Weights of a small transformer language model.
Architecture: LayerNorm before each block, rotary positions, biases, untied embeddings, attention and MLP in parallel.
MLP neurons of a small language model. Each row is named by its layer, matrix (up: input weights) and neuron, and shows model dimensions 261-356. Each number is 500 + 40 x the weight over its row's rms, rounded and kept within 0 to 999. Numbers have three digits each.
A block is one neuron, or neurons of one layer that tend to fire together. Before each block is what it responds to, as a language model described it from the Wikipedia text at the highest values.

Tokens that complete a verb or relational word and expect a following object, mostly prepositions like on, to, of, from, plus verb-ending pieces (kidn-ap, corrobor-ate).
L6.up465:546522453488515505542488513481471548393523491481508510567516508464548490511450422530585494521497445521471588549517448515559436593499492441543542505492487520495573565471463467492488478474508459490508489491466445548550498483508435481506454503542511457503483408478511548510490610441545458507
L6.up625:472529517498462426520545467482508490423481492551480452463534543498433408463545491531523501476518491544490463542506488503484541504542525550521520465443498478545471391494435530452549466518501579549495528470435470549528554605474477503438477498593503559576503507438483449578561601466526409487
L6.up784:470476516608514507466555516529525437555510525544530438510537487529491469506463517502489494496520537590608478436514503473527438509521490511519481492499490516544455562484454549516513543499416510448488563527475507457562547426447452454470438489497516494477417440501506472570531510469558609471
L6.up1258:495482526531380463475491496480511481463435483435493455501578515488426480460556485624479486475472480500451508462495492468490511525505494485542566480609474519466431460534455573522492526575484460589482407502456525479523538472412520516481456520593510497522469514479520511539527515451468472543
L6.up1473:441503552449531445557476523531506458480436472529458473544487516512476458489518517517481524528453455557410506440512479433551489473476450518510576479540523537484532434516551428485448536456495489492478530441490462500519577486485556523447463445528450506471453511518561501567471512459489444556
L6.up1788:517484461494535496462510484600533540503541520461510501476558480479450466462471470467521538526556506466471434470466452498448479458534536482463507540473526555485495547502424528511512572476509493501523463505490497458531576554584564472514596494538495620543508472580496468529592560478447503470
L6.up2352:541498509471497546459581559584512433398503493517425459574543527446506459481434460467491448491469446518546545496454484500512507425455500547493532568523467465475488461495501511510521488408505538519516473459450494488478558586507496475453514459548513456483477490487506464444542564450532423410
L6.up2483:553494485490445509493461455557501443463482446477546444527583572463439500513523492515499502487542489489537450483485601496485517481491469537523505518444536490478509549520458514512480528404526546514483581471464530501488540458488431508447433545483574529560428464461517568525555527481425465442

Tokens inside phrases that rank or characterize a subject: "the" after "one of", superlative endings (young-est, earl-iest), "first", ordinal "th", and hyphens in measure compounds ("8.4-point").
L6.up6:479497580558519458479575523525475508451484568521536495546533482539490489559483557471518438493479538526505471425554542507450480494515519398558481605467532494491504542482488459516474501479549518562536477520472546467525529522455530498463499511450436509467453490474499526507529534548462525488
L6.up523:434497495458449514479521516508552441451483495484470547529469502452482487539445583485562443499431429536407570474549490520512531498484527413457551443489597454547421513490508504482467547485480526463526437558524588525495586501534544509501457483541510542477497469421528505543511528534519462523
L6.up654:424511504403526523445550524508513447439548476504479570492582538485468510501447472472541534532497506550447561490479515501453522474524462447445583527503519509480458448475497443570416530466443512515527529464407447500491494444444565494490519507448477489459493417522516560521479515485446537556
L6.up912:501499550545492580456420544486511534486499484462566513558522450486521478581525508485520483468613584462450422541491505447529542489515489487489430463510499567456469496485493577506464499475478485552577472535465485517495469415473533549476474447482460539469516602424459493532540521422531477549
L6.up998:491525458532533494511505443598539520488481501483549549545542452542513550474513536497564451497546498595526474588523552476482500451544540553540488570475430518471505531517484523405528481448527481521526534441516549451493477529428527517508470495538590505487459502498510494567468419498577505432
L6.up1292:501544466499514421556431468482509409420540557521391508483497463526455576463497554504545460519511514530451600512533461439506540492488473520517495502468527473471459517540493498466497549481549423449473498515510461523533511541475523521442511522422574469503456509510533442564486570445516534488
L6.up1380:492397552556529457473528536525562436469541548416586517564524477555467438503545492552527558447478574513462474438592506512441515499461489484490495496558470475479481534498540495533490487461464490463512482516510504461464479461437557506490498428495426507481508512477491518468468494570384554499
L6.up1562:533466548540549448515555494572511461513549545482538520543458529488508573522518502548522483480510455484434450495512502523516424516459454499439462506502489522470475503458525444411499519420587520492546521557479454587576439536436498542512486512507487501484502452467532479485473469456512467510

Word-piece tokens, mostly "s" or an s-ending piece, inside non-English proper names and place names, e.g. Lec-s-mér, König-s-berg, Dük-s-fjorden.
L6.up311:568518552454487462509500429460422489456510499549497534478558508469502476496503530536470585547489515482498549491484550587522527489576495493552546562532514534466477509522518471531485422471485503520571506510488498474575573464494562437500473496482519428434446554512550532483550518498501519541
L6.up444:513532474487433480564547522512478497532519557537464554481470551520505488434517520535475496527489525422466536497525514558477525509462531450586579493538530563523434560484475452505476456516500530496494544514576542490518556476530531445443514533549500436526455575486507523542504549463469495440
L6.up681:459553515479494441501485470523440468554451467534527561522493538539421489465511519466500466520539524531548458520483588551505496526504460506505597477472556548491518495588572552406489430548574455552467516563554462510477469576502573457483452540547536532516458486529499483508440470451474555531
L6.up1191:467455510523484511588465453440446489516497513444534498480518530451506467420525480455483485503449478481435544517501579483586482498525531488519578507566520470478470470442432468493469497489487451526503626567520482455554507571547530423522574509490529461540436472493551515497529497456547577504
L6.up1236:409548532543430483484502515508468488541519579430468461549472414498521453447592499489548481519501472495580515478440495505481533437533506457522452462413555466527544531518491498473505495533560409506511529504565474469464550502512507515516577464446493555498530529453599528466473429455546495434
L6.up1998:533571456530438578552518489486561509510465527527504470405503530472554451472436469458467458516540467413439448557484498436506474503492546524481508470522453441464490442560501533473431488452512482517537488546436485489459588495473524507509499483455489599523487496538514486563502496526523500557
L6.up2374:519488497508468531502520566517451515494521482503428515487441455525456543492493473497503501482470483559479488493447504482432499504469448486493439498528472475473503569452491477521489456529598524446506437456553539561424377443543475402497584526465514490564539430474429447540513461540567460543
L6.up2398:487540489461483433510518456451445448548512523556543530475506480468467438474545498489527536453466498501445567554489550471456477483475509473499530500511439522524434514511540482529470489497442477561456522458519456553488495423540519486534458481511513493432529534432495515547514511489534542525

Early pieces of a word split into subword tokens, often right after a hyphen, quote mark or capital letter, like full-s(ized), time-s(eries), "gen(eration), N(akh)ichevan.
L2.up2431:492462508522519513534594572496529536506470492481467462523493499476494485452607471568436483514539525564448589490423507498414519471523442459494529500526526529461479489491458514514548537525534413498556489477494542464545526525465471470478506537487537522464499460472486481487531452491526488494

Tokens inside partitive or quantity phrases that pick out a member or amount of a group, mostly "the" after "one of", also "of", numbers and quantifiers (some of, several, two, few).
L3.up45:518472517492447504526514469471472463533453468437491518564552508487532518499461461438507465450469471549438514513482516601464526499422497559456569439415516535468475533555522507508437526516548488511519475511487474516496443483465495485454417501468487480469496489475473427478536527468510514462
L3.up312:490477437467476408509536537488490480543498512517535526486507507547570461515488520475541442502567485549392547467505532518467493499547521583472593492500530463450516540544538461465508548539624470489469480500507465471462428478520469460447510536454483490505485571429493449440498611551468487522
L3.up754:472524477440472447479522535455607503456544589538550454441445540550526538470464485479459512503432430445442479528506516502522483458523428525478527560484501452512534552488488443468483436453527518507607510467532494520533516535462491500516497511494547487494508465481482483505529466525481369452
L3.up1090:499543473480515471488520528436540450558500502484541569537489513565553486441533520504465512576473550506478527481492452491568486507481568503482471517515484473462436567545471491548509459441503512506483557513498436404465473574508468456514453497451481470460481565505516484466484480537495526491
L3.up1637:451483534493477520444457562453455459536494518513470544446423538608549532533433450504511506451545435525504467497535643489469583589445497486454470487472473514531488480524399494555463499491533515439489530482450458520530510468457459481550494528506440533445539499483457450540507498524556495554
L3.up1777:490478524412480499500482575548522504545489511517558484521499433522557467493469534488476509494488513480440493451477448516507504502498506546453516522415526504567478518535467556489498532420538428488513453514507433456437423563531399566550493394446513449511437540408487471455549498562483491464
L3.up2206:503519445445528379428554524385547515526515560470452469457480500538548524498530541496536509483492452507436468538445515507527518486521542550502517570497564451510490484425471513455504503462563416413488502462469504439442453474470501517489502382451520541450541533461485506503487524535515551487
L3.up2339:458462519538495505507514512537517506527442502473450507457494545482492543518521490493486469511504457480536539450473480466507559513457445465469488556491432530476491490519470511500499536480531409438452424553550491446564443440564442507547498556449583516511514542501558543510472485538474520551

Mainly whom, which or that right after a preposition (with whom, in which, during which); also word pieces following hyphens in names and compounds (Jong-sik, daughter-in-law).
L3.up100:506551577454460511478538513535410506453524575502443503469476520585490472472482462534465491489449539517443454467467486424428455519519452475494505395571453497525553489475528496544529531509534487477594517455544468489507446520537566436481543550453529490545431518451544498464523498547471507544
L3.up127:540506515469469480468513504501501501513435511529493432518489514533554544514482505565418562469482462467465461538511486474425473544544532553471541468567491501459534513557510435519464562524499395460489464519501473540496522574516484537534431524443498454485507523505511577450453527561440532469
L3.up377:491543504467499518483491461561463536480489474528429541539526470522504546475481483522484428513466500451457474529596433462494505485529503553434480453401499492455519533465495468425448586453558486498499508451543594505387355555458500489504492499548536557490486556510526462472441492440421529589
L3.up385:532487469463442483473487522470497548564460478510449417542609431497515487428528515465527550525534479477447507475443481484458430525483511543521551505618519544562477503506541467494489512469584487475501428488545486497467457471493472428506443572584589468468549523495530602530486478546552445486
L3.up562:495597548514565496539523495550475476534508495492432492539445489563505571526524466477541489468496466561449511478508435426490467554413476579517567446547445553548561471475514524538513501498561422424585481491492451596463388595559529515488474571508482514543513569498499491491468488472477498556
L3.up904:559531491460468545494491560455463516468554496565467524468484509476567471435463515519490503516453503446549555487571442452485498502452531551459533464526462572481521500488556484474443506521498456533498469480534536480504466537610513489557533467474492564512470587528571549520471513625475536454
L3.up1165:504525542511446514508490488440478572487493547515452499487500461470526440535502535462483498463484473441479481542507465490413437499501539452541609513480414481489484483502429461464548534448418503510511488536481541454510461507542506558474558427551535466531545498469517447517440472529570571517
L3.up1460:465530499541401543477506550531482539488491489541411430505482513466482572558504515418501476490512519446491437517548506419526501494594590501496468527571531528558551505556519505532517467451527499465541481445475517476507501529561563463391498485485516490514549456570518536525444548525490520440

Small cardinal numbers written as words, often capitalized or split into pieces, e.g. one, two, Four, F-ive, T-wo, mostly before of or a noun.
L2.up1898:497500579523481522458497570472585509499544515478471473533562468424467477512515522523492461490474475569497552542476480495560469496558560554545480525531466496531443565417606546498554417476482504559497486539530476477490492519477473518496495527476504432419423515482485480464555472468471488486